{"n_kv_head": 8, "norm_place": "out", "parallel_block": false, "lr": 0.00178, "beta2": 0.99, "decay_fraction": 0.941, "dataset": "wikipedia_en"}
MLP neurons of a small language model. Each row is named by its layer, matrix (gate and up: input weights) and neuron, and shows model dimensions 32-127. Each number is 50 + 10 x the weight over its row's rms, rounded and kept within 0 to 99. A neuron's up and down rows have the sign that makes its largest values positive.
A block is one neuron, or neurons of one layer that tend to fire together. After each block is what it responds to, as a language model described it from the Wikipedia text at the highest values.

L4.gate8:58 65 54 55 38 59 60 52 46 68 45 41 31 50 47 34 47 48 57 36 53 32 68 51 28 64 58 51 49 55 50 73 43 30 70 47 42 42 48 38 46 43 64 69 47 48 55 62 54 42 56 50 48 42 33 68 43 57 40 56 55 35 47 48 63 66 34 24 54 63 60 52 55 48 57 46 40 59 25 62 65 50 46 62 64 46 46 53 44 64 43 44 48 65 54 57
L4.up8:41 28 57 43 50 50 47 53 46 52 51 40 59 52 46 42 44 49 51 51 38 38 51 50 37 39 41 44 28 56 61 59 64 37 70 45 39 38 51 52 58 54 52 61 52 49 65 60 54 54 59 50 72 51 32 60 47 44 41 68 41 48 42 54 46 43 39 49 56 49 54 53 41 38 54 49 46 46 40 61 56 50 44 49 49 52 60 47 57 51 34 42 50 55 53 51
L4.gate126:51 77 36 38 69 55 65 26 52 61 40 50 54 63 48 36 52 38 49 62 46 43 61 57 51 57 53 49 45 47 45 57 38 28 54 53 39 47 54 40 71 46 50 63 43 33 45 43 42 37 57 61 48 48 56 62 75 41 46 67 34 49 45 57 37 64 38 66 58 50 47 56 49 58 51 55 44 59 40 52 50 60 46 47 30 40 49 58 32 45 56 32 48 60 55 44
L4.up126:49 35 62 38 46 50 61 44 47 60 57 51 38 67 53 48 53 51 58 42 37 55 57 57 61 54 48 29 64 36 41 47 51 52 54 50 43 66 53 70 62 39 53 62 60 55 71 42 43 49 48 43 54 55 47 57 53 55 60 40 47 55 46 55 38 45 47 36 30 47 43 54 57 53 71 45 58 55 39 53 22 53 47 47 62 53 44 54 51 59 30 48 45 58 41 78
L4.gate159:50 57 38 49 48 51 51 50 48 61 31 47 49 59 51 35 42 44 42 43 65 51 54 63 50 54 35 53 42 56 55 71 53 29 58 53 51 32 37 69 59 56 60 48 48 43 55 35 43 40 38 44 43 35 39 51 47 42 34 48 36 73 45 62 70 47 53 51 62 44 42 46 52 48 45 53 46 51 61 70 48 48 43 38 45 45 48 51 35 55 37 42 49 71 60 59
L4.up159:57 32 80 63 38 45 55 55 44 41 21 48 41 43 56 67 49 56 51 47 31 46 66 55 42 39 71 42 40 57 53 33 57 39 46 30 47 72 61 31 59 51 45 53 58 40 54 72 62 59 53 55 53 64 45 56 47 66 43 47 50 57 54 53 43 56 57 50 47 55 56 54 47 54 64 52 52 54 48 43 56 73 55 69 64 67 51 56 63 59 57 44 58 48 45 39
L4.gate270:49 61 54 66 43 60 48 43 49 63 34 33 51 47 52 52 30 46 69 45 49 40 63 53 44 55 43 45 39 57 41 70 51 60 54 51 50 30 54 60 57 46 58 56 47 36 63 51 50 39 45 71 48 43 49 77 46 37 37 61 30 49 50 44 52 55 46 53 29 61 46 63 35 39 64 70 34 43 42 59 59 63 48 59 41 47 58 55 45 59 46 49 62 33 61 53
L4.up270:46 47 49 38 48 49 54 39 54 73 43 53 48 57 55 34 71 37 43 39 35 41 59 54 50 40 55 51 40 51 59 40 47 35 58 50 48 64 56 66 57 26 52 56 54 56 71 46 84 39 45 41 50 52 35 54 59 53 57 69 42 71 68 46 53 40 54 65 61 40 50 49 55 36 62 43 52 42 28 62 60 55 43 53 42 59 60 49 48 64 46 40 48 74 51 55
L4.gate276:47 59 60 48 45 53 40 45 50 45 63 52 61 45 29 50 49 55 44 40 56 43 54 66 48 34 43 31 53 49 56 49 44 39 66 40 48 56 31 42 56 38 52 63 57 38 64 55 62 57 38 57 47 40 57 58 49 46 38 43 45 51 48 50 49 54 61 44 37 53 48 59 46 70 59 62 51 47 65 66 59 61 28 57 50 56 60 60 55 55 47 50 48 60 50 68
L4.up276:45 68 45 58 55 55 36 57 51 42 47 51 48 49 46 59 61 46 38 60 45 62 60 73 35 44 58 39 57 38 50 45 63 36 38 46 50 50 25 53 70 53 52 59 37 21 72 53 54 49 58 41 51 38 65 51 38 53 62 51 32 53 49 49 48 40 46 56 35 40 57 57 45 66 55 50 52 40 45 55 52 68 38 62 42 58 42 66 51 76 54 48 49 56 54 54
L4.gate286:44 65 51 41 33 63 39 44 34 52 45 32 32 70 44 62 56 43 60 37 51 38 60 61 49 25 43 58 70 40 78 52 43 44 62 73 56 45 43 55 76 45 69 49 50 40 42 37 51 52 50 52 64 44 49 47 59 60 50 59 43 50 51 37 57 40 48 55 41 40 42 46 53 52 63 37 62 51 38 51 32 50 45 65 49 34 39 51 55 54 38 44 37 55 56 63
L4.up286:41 50 60 40 47 67 38 61 38 46 51 37 29 67 47 71 41 44 51 37 47 42 49 58 43 30 42 59 62 39 78 54 54 57 61 66 63 45 32 48 69 41 72 40 49 50 37 35 53 67 51 55 65 45 41 48 43 56 54 63 52 37 51 44 51 42 55 50 49 47 45 53 57 40 54 45 60 41 38 55 57 58 47 61 56 41 46 45 67 50 35 67 38 38 58 51
L4.gate309:44 53 49 56 49 48 36 40 49 56 50 42 50 53 49 44 37 53 40 48 37 49 54 62 48 55 49 48 77 61 41 46 41 54 68 43 47 67 66 47 59 66 49 64 33 42 66 38 61 51 44 59 53 42 37 50 81 48 67 42 43 73 34 44 56 49 48 57 49 70 45 46 53 52 51 43 53 47 40 62 57 50 37 72 44 61 47 55 46 63 48 28 60 57 32 60
L4.up309:58 33 71 31 36 50 47 55 41 62 47 53 55 41 48 40 46 57 52 38 55 37 63 59 49 60 47 38 46 35 49 69 32 47 43 43 57 53 55 52 53 47 52 57 51 37 48 43 57 57 33 53 56 50 41 52 36 41 40 49 42 49 49 45 44 57 48 58 55 54 43 46 65 37 55 50 36 40 24 52 47 68 50 60 58 67 52 42 39 47 31 54 58 56 42 53
L4.gate444:46 54 58 48 41 56 54 48 39 48 58 37 31 44 37 49 36 45 40 45 60 39 59 49 37 49 53 39 54 53 36 68 56 46 49 35 46 47 42 62 68 64 62 50 73 50 53 42 45 54 61 59 45 59 60 46 53 64 50 66 55 47 45 54 47 55 42 75 49 51 46 52 33 61 68 48 49 45 42 57 41 55 57 56 60 60 52 46 26 52 47 47 32 49 48 44
L4.up444:55 43 58 45 35 39 41 32 45 34 45 53 50 60 35 52 63 63 54 34 32 45 46 45 73 52 48 43 54 48 53 47 41 22 43 45 57 52 37 53 67 51 45 55 49 34 58 43 53 45 72 53 59 50 50 59 31 66 56 70 42 35 51 70 52 43 46 56 39 45 39 58 58 50 55 63 35 40 67 58 43 60 53 42 31 48 43 58 50 45 41 52 42 52 68 61
Year first-three-digits

L4.gate45:36 56 53 50 44 35 45 57 46 57 59 40 57 50 50 32 35 41 41 36 65 34 54 62 50 51 36 52 50 45 65 61 57 42 44 46 44 56 50 62 53 28 61 48 42 46 49 50 56 68 40 62 47 63 54 52 51 51 46 40 47 55 50 66 57 61 45 42 51 50 59 37 51 56 51 56 69 68 22 45 31 66 36 55 55 49 58 47 48 67 54 40 57 58 49 53
L4.up45:41 56 60 45 61 45 47 37 53 32 48 50 45 54 34 64 69 75 59 43 50 48 57 57 51 42 46 56 59 28 61 42 53 58 56 55 48 61 57 65 31 23 58 51 36 53 44 42 72 53 46 45 52 51 58 50 58 54 52 34 65 57 70 50 46 46 39 64 66 52 41 46 42 46 38 45 44 54 40 52 49 63 41 45 50 42 57 54 63 47 41 51 54 47 38 79
L4.gate75:68 65 45 42 59 62 42 32 61 54 48 48 49 45 51 42 48 38 67 32 57 41 56 53 43 60 44 18 64 57 52 43 38 45 52 43 54 61 46 45 59 43 57 34 54 42 56 32 46 55 45 30 48 54 67 65 39 56 55 51 48 47 63 43 69 48 44 58 44 45 50 51 52 43 49 42 49 56 51 61 60 33 38 59 66 43 37 58 59 51 40 54 46 57 42 72
L4.up75:51 51 57 43 66 73 46 32 57 53 59 54 40 48 47 42 57 42 61 65 35 53 56 51 46 63 59 40 55 48 54 52 41 61 53 47 52 70 53 52 40 42 68 41 41 58 60 51 56 62 61 43 25 50 47 63 38 60 51 60 49 41 36 58 55 38 39 54 20 49 47 36 55 23 53 52 47 42 56 73 59 42 31 45 58 40 55 41 61 54 44 55 54 45 34 49
L4.gate105:77 55 29 61 45 53 51 34 59 66 70 43 50 50 56 30 33 55 70 55 65 42 62 47 40 57 54 40 56 53 51 61 54 43 48 39 47 44 47 46 46 49 63 65 77 39 52 53 41 36 33 44 64 63 60 55 59 50 47 57 51 36 46 61 55 51 52 61 44 57 36 49 50 53 47 56 51 51 54 62 43 29 49 49 40 55 54 51 45 43 53 56 45 47 48 64
L4.up105:52 57 57 60 56 36 38 45 47 36 48 54 44 60 58 31 52 62 50 42 56 58 58 66 45 52 52 55 55 48 43 64 62 57 59 44 36 40 54 36 51 72 62 37 54 46 53 47 42 60 43 43 58 36 28 70 58 57 57 65 35 59 57 47 58 46 55 28 52 69 63 59 61 45 57 45 62 49 34 58 71 52 33 49 63 43 42 48 35 58 38 49 42 54 56 40
L4.gate137:44 48 57 52 38 46 65 53 51 53 56 48 56 52 42 52 64 52 49 62 55 57 58 70 55 28 45 44 61 58 42 51 42 50 52 49 51 43 41 54 56 45 43 60 71 72 64 63 46 27 47 38 37 58 49 38 53 50 52 54 48 68 37 67 34 49 66 51 66 52 52 45 54 51 49 51 42 48 49 56 46 49 42 48 39 58 44 54 44 44 39 61 47 52 46 63
L4.up137:52 53 43 47 57 53 44 35 48 42 57 50 35 65 52 54 57 43 38 56 57 51 54 32 31 44 66 50 54 40 26 31 38 56 56 65 49 48 52 55 75 42 45 68 47 63 26 68 37 53 60 46 62 50 16 41 55 49 54 31 46 62 39 67 74 55 37 67 56 45 41 47 56 52 82 52 66 47 39 35 50 40 55 50 52 28 58 54 54 42 51 43 36 47 45 59
L4.gate158:55 52 51 50 58 49 43 57 47 78 60 45 52 44 61 47 38 41 41 55 69 54 49 44 42 48 60 53 60 72 44 57 51 48 57 38 42 54 33 49 62 48 49 55 52 50 47 51 58 49 45 51 49 59 47 51 37 58 54 62 16 55 38 70 59 55 48 42 35 36 31 57 51 58 54 51 44 56 27 32 35 47 49 60 54 52 44 49 40 57 36 42 62 73 42 48
L4.up158:41 60 64 55 49 53 66 64 65 49 48 49 52 66 42 44 48 27 46 52 48 54 58 77 58 64 71 41 56 46 58 38 38 46 47 44 46 44 62 37 51 65 34 50 44 49 52 51 33 56 52 30 42 50 44 52 52 41 43 50 38 46 48 63 43 57 44 40 31 69 51 42 62 69 57 60 58 64 38 30 55 53 48 54 51 65 67 50 61 46 53 52 70 34 30 59
L4.gate217:49 44 41 64 47 61 51 50 43 76 46 43 50 50 45 37 52 59 32 19 39 48 70 49 45 42 48 47 60 41 49 69 51 46 57 68 68 68 51 48 64 52 51 47 56 46 64 59 67 47 45 41 55 45 62 50 47 50 64 64 24 45 42 64 53 58 71 67 51 49 49 50 43 58 57 58 51 44 47 46 51 49 43 64 52 51 51 55 52 64 43 51 41 53 47 54
L4.up217:45 53 45 66 43 37 57 44 66 57 43 50 55 39 39 58 72 56 48 37 57 47 55 49 43 42 53 56 67 51 66 55 46 45 57 58 65 59 51 33 36 67 42 37 52 44 48 48 58 49 60 35 57 65 39 54 46 35 66 58 35 49 49 66 60 42 60 49 36 49 55 70 48 75 47 57 35 61 61 66 50 35 45 47 40 60 51 52 57 36 43 58 49 55 35 46
L4.gate344:49 62 57 45 59 58 49 37 60 51 55 52 67 42 34 40 51 30 50 38 52 54 57 50 48 53 52 36 42 60 60 46 45 51 50 54 59 61 55 49 63 48 54 59 49 36 43 51 54 73 57 41 57 74 44 52 37 51 26 57 35 54 54 45 57 49 52 36 53 39 52 50 61 63 49 50 37 52 48 45 40 38 53 51 43 49 60 51 58 58 50 48 43 46 53 44
L4.up344:49 58 50 34 46 48 45 37 77 53 58 51 51 35 49 69 55 54 42 46 59 68 49 53 45 54 65 33 27 52 47 49 48 33 49 46 48 57 50 55 45 58 64 33 56 40 39 63 60 51 45 29 46 62 41 50 34 57 36 52 48 59 66 36 67 47 37 38 47 46 50 42 45 53 48 64 59 41 42 25 32 49 56 44 52 43 50 44 54 48 44 54 50 46 68 51
L4.gate451:44 38 43 48 54 60 47 74 49 54 50 50 47 46 50 50 54 44 51 21 54 41 61 57 46 51 54 55 55 40 60 46 48 55 57 47 61 56 32 49 43 40 44 57 54 38 38 56 60 49 46 50 47 56 44 45 55 37 45 64 61 45 54 68 66 54 52 34 43 37 57 71 51 40 65 57 51 48 41 59 36 28 39 54 51 38 44 59 38 53 40 51 62 58 57 46
L4.up451:40 34 56 51 49 47 61 58 35 59 62 45 40 35 57 25 42 36 47 49 44 60 58 43 62 36 56 52 53 30 52 65 52 50 29 62 52 62 49 40 53 61 62 48 38 52 66 53 50 41 57 55 59 63 33 42 53 54 69 51 39 74 46 60 53 53 47 53 35 53 54 32 42 64 57 46 40 38 38 51 56 38 44 34 59 49 36 52 50 59 46 51 41 53 49 61
Indefinite article in definitions

L7.gate23:59 53 48 51 49 62 33 55 55 34 42 34 46 45 51 58 53 51 65 19 66 50 57 68 24 47 43 53 50 52 44 41 59 53 63 44 62 34 53 49 57 60 56 49 61 46 55 29 77 43 46 64 42 33 55 58 48 42 58 62 35 56 51 43 52 41 39 54 47 62 46 52 52 51 44 45 58 61 27 32 60 41 51 42 48 53 41 79 52 46 70 59 53 40 46 65
L7.up23:42 54 47 52 54 73 32 58 47 50 51 46 58 50 45 58 54 37 51 43 63 51 52 62 18 55 39 68 51 43 33 39 63 49 57 48 48 44 54 53 59 58 56 40 58 55 58 34 73 43 46 58 55 34 54 65 37 43 60 69 42 39 35 35 53 44 40 49 50 66 39 49 57 58 49 59 45 63 34 50 50 43 37 55 40 58 44 64 34 49 58 60 61 48 33 59
L7.gate49:70 39 37 33 57 51 46 52 85 61 41 49 40 70 58 52 53 51 59 45 61 38 66 62 55 48 68 28 47 53 61 65 53 59 76 49 54 61 53 56 62 44 72 41 44 47 47 68 52 57 62 47 45 67 34 44 33 56 59 73 53 55 61 82 57 46 65 35 57 61 45 34 43 47 43 45 51 50 38 60 50 46 60 36 58 57 52 48 42 43 59 59 59 68 40 51
L7.up49:58 49 49 50 69 37 42 43 50 72 55 59 50 53 52 41 50 57 30 43 64 71 52 62 57 51 53 43 62 62 40 58 53 57 60 49 44 53 38 50 45 51 57 43 56 40 59 56 48 54 43 57 33 44 04 61 33 54 46 60 66 61 51 70 65 61 61 43 49 34 47 60 38 55 53 55 44 39 55 52 35 66 58 58 47 55 44 49 43 49 50 59 40 79 69 58
L7.gate99:57 35 62 66 40 57 54 55 44 51 58 40 51 55 52 51 45 45 54 55 58 45 51 45 60 55 53 58 35 41 72 48 45 48 64 41 40 54 59 62 46 57 43 56 57 52 75 55 56 54 39 51 54 63 34 53 52 58 62 55 39 35 46 47 64 39 57 39 43 65 51 47 52 62 73 38 55 46 61 57 43 60 42 49 59 40 61 54 54 43 45 48 33 42 60 57
L7.up99:52 49 51 50 31 57 59 66 44 56 50 37 52 66 58 64 59 27 38 48 51 55 38 50 60 55 42 54 39 38 69 47 52 41 59 52 43 44 48 56 48 51 44 62 59 57 74 62 55 48 56 67 55 58 44 47 52 57 73 60 37 42 47 52 45 35 47 41 53 70 57 52 50 40 70 36 53 35 60 54 41 52 43 43 55 30 62 52 62 50 48 67 38 53 57 45
L7.gate110:49 59 35 54 48 53 42 30 43 46 40 40 53 34 61 42 34 56 43 45 51 56 57 59 58 62 51 52 33 76 35 53 60 45 39 37 65 55 40 44 48 46 51 55 48 45 59 55 42 49 52 56 47 57 49 46 59 58 39 57 38 53 64 50 52 42 50 49 54 51 45 51 25 54 43 49 50 47 61 56 52 60 48 47 64 44 26 61 46 47 77 43 27 45 48 52
L7.up110:45 40 33 71 41 32 64 44 57 52 39 38 64 33 63 52 46 58 43 54 62 49 47 48 53 57 50 49 36 58 39 56 62 45 44 60 59 69 41 61 50 37 42 40 51 48 63 50 56 39 37 53 44 52 44 55 55 41 46 68 45 52 48 53 51 50 67 49 64 68 41 54 45 54 36 45 42 38 54 44 46 60 55 52 50 24 35 61 49 46 51 54 22 48 47 46
L7.gate182:44 58 37 68 56 49 46 44 65 57 44 39 62 34 45 60 47 46 71 34 59 45 51 48 54 57 55 45 42 56 60 44 59 36 57 54 61 60 39 53 55 44 43 52 51 37 40 62 55 42 19 73 64 46 63 59 61 26 50 49 44 31 46 60 54 50 46 43 57 67 60 53 50 40 52 33 53 52 44 49 70 27 45 36 18 52 55 60 41 50 60 69 42 50 43 44
L7.up182:52 51 65 67 65 58 45 42 61 50 56 45 64 49 39 52 34 48 62 49 54 63 47 54 52 49 50 63 49 43 50 63 45 49 60 54 60 72 56 50 62 59 68 36 40 49 20 53 65 51 28 64 40 56 48 43 58 43 63 34 52 52 45 75 49 40 52 34 48 59 46 42 45 25 26 51 44 24 52 45 51 40 41 41 33 42 62 47 41 55 63 60 45 37 48 45
L7.gate333:43 50 35 41 70 34 28 44 60 49 51 48 46 53 35 51 61 52 37 34 50 63 60 54 49 57 48 54 53 65 57 54 42 26 59 35 53 56 55 60 69 59 57 60 44 52 53 54 54 46 34 25 81 58 40 56 47 41 42 44 43 51 58 65 62 58 45 42 59 39 58 52 46 54 51 50 61 63 42 58 44 35 48 41 54 59 47 54 54 52 42 58 37 53 61 58
L7.up333:39 25 58 34 61 44 48 43 52 51 63 53 55 68 44 38 47 47 33 38 28 46 44 42 53 41 46 59 48 53 53 49 49 59 51 47 59 57 50 63 48 55 58 47 43 41 48 45 43 47 62 21 57 52 50 41 41 60 52 50 34 42 72 69 59 39 41 35 49 51 51 63 53 47 62 49 51 43 43 42 40 30 31 47 35 49 50 51 49 29 39 38 39 58 45 44
L7.gate463:38 38 41 50 54 56 46 58 47 35 49 42 67 47 59 36 35 49 63 60 51 44 53 64 44 52 45 48 48 57 44 66 55 39 62 45 41 61 45 29 58 59 67 39 60 44 58 66 45 46 44 59 56 41 53 63 42 38 43 56 39 38 39 69 41 72 42 63 63 57 45 43 48 43 42 46 39 43 57 62 31 48 53 48 37 62 39 51 52 54 61 42 43 44 46 49
L7.up463:43 45 42 32 66 74 55 64 52 56 25 33 48 40 61 48 45 57 59 49 39 44 50 59 35 57 48 37 46 61 53 58 48 42 47 52 61 53 34 35 52 71 54 42 41 30 62 51 55 41 53 32 52 46 43 58 54 58 53 45 44 57 42 60 46 55 52 57 57 50 41 43 43 59 46 27 29 68 50 49 53 48 37 43 42 39 56 50 57 22 52 55 36 58 41 50
L7.gate504:35 50 35 55 50 48 50 42 38 65 56 41 36 60 33 46 48 59 70 30 46 51 64 48 41 45 38 48 45 49 60 49 58 32 69 41 39 71 45 55 58 63 56 59 51 43 50 49 58 58 55 51 56 53 46 54 38 53 54 61 41 58 49 61 55 36 59 35 33 66 45 47 48 40 71 56 43 50 54 70 53 53 49 63 47 49 37 46 57 39 34 54 51 57 44 78
L7.up504:33 53 54 52 64 53 54 56 36 74 64 48 40 61 43 52 50 41 62 54 51 39 45 49 41 54 32 36 47 56 56 55 51 33 57 56 39 38 46 54 66 53 74 63 37 35 55 47 50 63 40 52 58 63 28 65 41 69 37 52 48 40 57 54 46 47 52 38 38 69 61 47 53 52 63 43 55 52 61 62 61 57 54 52 55 45 39 43 45 45 33 47 46 45 53 71
Phrase and entry openers

L7.gate36:52 43 41 56 50 58 43 50 67 53 59 37 42 58 50 31 51 52 49 60 46 55 82 71 47 48 43 48 41 62 68 53 60 66 58 42 66 34 45 32 51 45 59 58 89 47 53 52 54 57 55 62 37 59 46 50 58 42 55 47 53 50 54 49 43 47 36 44 55 64 54 50 47 57 57 43 65 44 46 47 46 46 44 66 53 66 45 71 59 57 46 62 36 61 60 61
L7.up36:48 36 55 55 37 54 52 58 55 44 65 59 48 56 44 36 37 63 41 52 40 57 58 67 55 36 43 52 39 46 76 37 55 58 50 41 49 46 41 41 44 54 59 61 73 68 54 57 44 57 52 70 31 56 41 42 43 42 69 54 65 57 59 43 35 44 41 31 62 54 43 60 43 52 67 35 50 34 46 47 44 56 45 63 45 69 57 53 53 52 52 73 61 56 62 41
L7.gate169:52 60 57 60 53 61 53 46 45 49 50 41 55 56 52 35 38 44 45 43 56 31 48 49 27 50 43 44 55 51 56 63 49 50 54 63 48 41 46 47 55 45 56 58 38 40 53 60 69 51 42 42 45 59 33 60 59 48 30 60 50 64 53 41 54 56 57 58 50 52 61 57 51 60 48 50 58 52 66 53 51 35 47 34 46 55 55 53 42 52 47 47 52 41 53 59
L7.up169:57 42 65 48 35 65 40 40 56 48 48 43 54 59 59 45 52 34 38 39 57 41 47 58 53 51 45 53 58 48 63 58 54 57 47 51 41 42 43 32 58 32 71 63 36 52 40 57 37 50 38 52 45 29 37 41 58 42 42 43 46 61 53 49 23 36 66 40 49 44 53 66 71 65 49 56 29 37 76 52 51 46 57 38 58 50 51 56 56 51 38 29 38 30 54 43
L7.gate260:56 59 33 69 51 58 48 40 56 62 45 47 54 61 60 53 57 45 47 62 43 46 63 48 56 38 63 44 53 64 50 51 59 43 42 73 53 55 44 42 51 35 62 42 50 43 37 36 42 56 54 50 47 43 82 29 56 36 55 53 26 42 46 51 62 32 54 67 59 59 58 46 52 71 50 50 56 29 60 42 32 49 53 52 43 41 46 52 60 69 62 58 46 47 57 53
L7.up260:48 59 48 50 66 67 54 39 55 56 62 41 56 54 58 29 37 47 56 64 65 44 53 55 50 47 59 50 60 47 43 44 62 66 69 59 59 44 49 49 37 46 50 44 40 39 79 53 46 49 43 43 46 50 54 67 45 60 38 53 73 51 51 59 38 52 49 60 46 46 44 25 51 61 53 42 54 43 50 47 48 43 43 57 53 39 55 46 42 54 70 32 59 61 44 64
L7.gate308:57 59 47 54 70 68 55 65 65 47 61 39 52 63 48 39 56 40 48 35 55 59 55 51 64 51 47 54 42 61 52 49 55 54 61 49 38 78 54 48 52 51 53 51 52 55 69 52 64 56 46 63 62 38 50 60 52 53 58 58 69 51 53 49 58 43 60 46 51 50 62 46 45 36 40 40 59 58 56 44 56 61 59 50 44 45 61 74 56 53 45 43 26 53 75 55
L7.up308:65 41 57 43 54 49 58 61 45 55 65 43 50 49 40 49 50 43 41 46 61 52 47 46 49 39 38 55 63 65 46 50 49 54 59 78 41 52 51 54 45 41 66 46 38 45 64 37 65 46 28 50 63 42 34 62 47 35 55 47 52 37 49 57 49 39 53 51 50 43 62 45 33 46 57 54 44 59 59 40 57 56 53 59 47 27 51 74 70 63 57 52 36 57 60 49
L7.gate445:54 52 44 60 58 66 45 46 48 50 33 40 41 63 69 49 41 65 55 49 54 41 54 57 36 44 57 48 52 53 48 33 60 66 67 60 48 32 55 53 37 39 54 43 32 36 48 65 50 40 33 51 33 48 53 42 61 35 50 49 48 51 47 58 59 77 56 61 61 50 43 56 38 47 49 53 68 32 57 40 41 29 36 49 61 57 54 53 58 51 56 36 38 58 41 60
L7.up445:59 51 45 49 56 44 50 65 65 49 45 49 59 42 54 56 32 47 44 41 68 66 51 50 47 55 69 44 62 51 60 56 60 51 51 41 49 53 45 51 51 49 55 47 38 49 48 63 42 44 54 39 79 42 56 53 66 42 43 53 62 51 48 54 36 31 70 55 44 50 51 52 57 51 59 40 49 53 57 52 43 21 48 54 45 48 56 47 38 53 39 40 25 52 33 60
L7.gate450:60 56 43 65 38 53 43 42 67 52 62 28 64 50 56 38 45 35 55 42 57 51 55 65 45 65 50 49 60 36 46 61 71 58 68 42 44 65 54 47 59 33 64 38 49 44 49 60 59 36 48 64 61 53 49 43 47 51 45 69 55 57 59 47 52 52 51 52 59 60 61 57 54 39 51 55 69 45 51 50 60 30 47 46 52 48 44 56 55 56 50 52 37 51 57 65
L7.up450:49 48 44 50 42 45 44 50 66 44 61 44 33 49 46 54 56 62 50 47 47 51 65 46 50 37 40 55 56 46 52 45 53 54 50 65 55 37 58 54 56 37 54 43 61 20 51 58 56 36 48 49 52 61 65 50 53 66 54 67 54 50 50 43 52 54 39 56 52 54 58 43 51 33 39 49 64 38 46 35 55 44 70 61 42 65 64 48 18 39 38 57 36 52 39 53
L7.gate461:37 58 37 54 55 45 42 47 59 63 58 37 50 36 76 55 31 47 51 45 53 40 66 50 38 58 42 38 35 96 45 69 67 48 44 50 73 56 55 39 60 34 58 64 54 37 51 61 63 51 46 52 50 53 58 50 53 56 50 55 45 63 54 50 39 54 45 37 44 63 46 52 49 56 45 41 54 46 53 40 53 49 67 59 53 56 52 53 46 63 59 49 43 50 54 56
L7.up461:43 45 43 50 47 42 47 50 63 43 63 48 51 45 60 60 46 37 31 53 39 39 37 62 43 38 44 40 31 67 66 57 57 41 37 60 54 56 47 57 46 39 64 56 48 51 43 51 47 59 60 62 60 41 62 62 41 61 55 59 69 66 62 50 33 41 45 56 44 45 44 27 53 54 35 46 43 65 64 56 42 57 52 51 56 43 58 50 41 55 72 42 60 42 51 37
L7.gate481:39 61 46 55 50 50 50 51 41 36 66 39 52 69 65 38 59 54 44 41 42 58 50 49 63 51 53 59 42 64 59 31 51 55 46 35 38 48 58 34 61 57 56 67 34 31 60 65 56 62 60 64 50 47 42 45 41 58 45 76 54 49 54 51 38 39 50 55 42 62 60 64 54 68 70 40 57 52 52 59 58 50 54 41 42 48 60 51 46 54 66 67 42 68 41 51
L7.up481:61 44 63 46 51 61 51 49 47 51 67 40 74 46 58 37 46 50 30 50 38 62 54 43 61 42 68 66 42 43 53 48 61 40 50 43 36 45 46 55 63 66 65 48 56 57 43 60 58 51 38 67 54 59 39 44 42 63 62 46 59 56 53 30 41 36 62 52 45 49 59 57 50 51 51 57 46 64 52 41 57 65 48 31 65 49 47 45 55 62 57 39 41 48 68 59
Mid-word pieces, number punctuation

L2.gate181:30 34 45 64 44 49 44 49 46 45 49 41 36 56 47 52 52 47 67 35 67 31 40 42 41 44 44 48 55 39 50 49 39 52 47 35 59 53 54 33 50 30 53 61 70 60 51 57 31 49 46 53 53 60 53 58 54 44 57 52 51 31 44 57 53 48 46 35 48 58 53 67 53 33 59 60 59 57 65 53 41 42 42 45 33 21 59 43 50 50 50 67 44 51 52 60
L2.up181:59 40 33 64 54 52 49 68 44 32 45 49 83 46 49 56 18 49 73 35 65 58 66 54 65 52 58 38 46 58 55 47 43 50 45 46 64 58 40 30 44 57 60 38 46 63 63 63 54 50 73 51 58 57 56 45 48 39 51 51 54 35 49 46 54 45 42 50 48 64 62 72 42 55 24 38 53 48 55 44 55 59 56 54 46 52 52 46 53 30 48 32 63 52 47 55
Wiki markup line starts

L2.gate219:46 48 33 39 46 53 34 43 60 37 38 49 49 38 68 39 58 53 51 57 45 47 52 48 30 40 48 41 44 74 58 49 49 48 56 36 64 55 37 38 57 47 46 37 44 33 48 47 67 61 53 57 59 45 61 46 55 51 51 45 49 39 49 33 66 54 57 47 45 37 69 40 65 34 55 52 47 50 48 41 39 36 62 37 69 49 58 45 49 44 54 54 61 54 30 63
L2.up219:50 58 67 42 41 43 72 38 55 53 38 52 68 62 38 67 52 45 42 45 58 49 47 52 59 53 67 47 50 59 47 35 54 63 50 46 44 53 64 69 46 58 44 63 56 75 48 51 34 46 41 67 63 45 58 55 55 48 51 45 70 29 60 47 34 35 44 34 47 38 53 59 47 66 59 39 53 53 47 46 47 54 53 54 49 45 49 63 47 42 42 51 35 49 73 52
Paragraph-final periods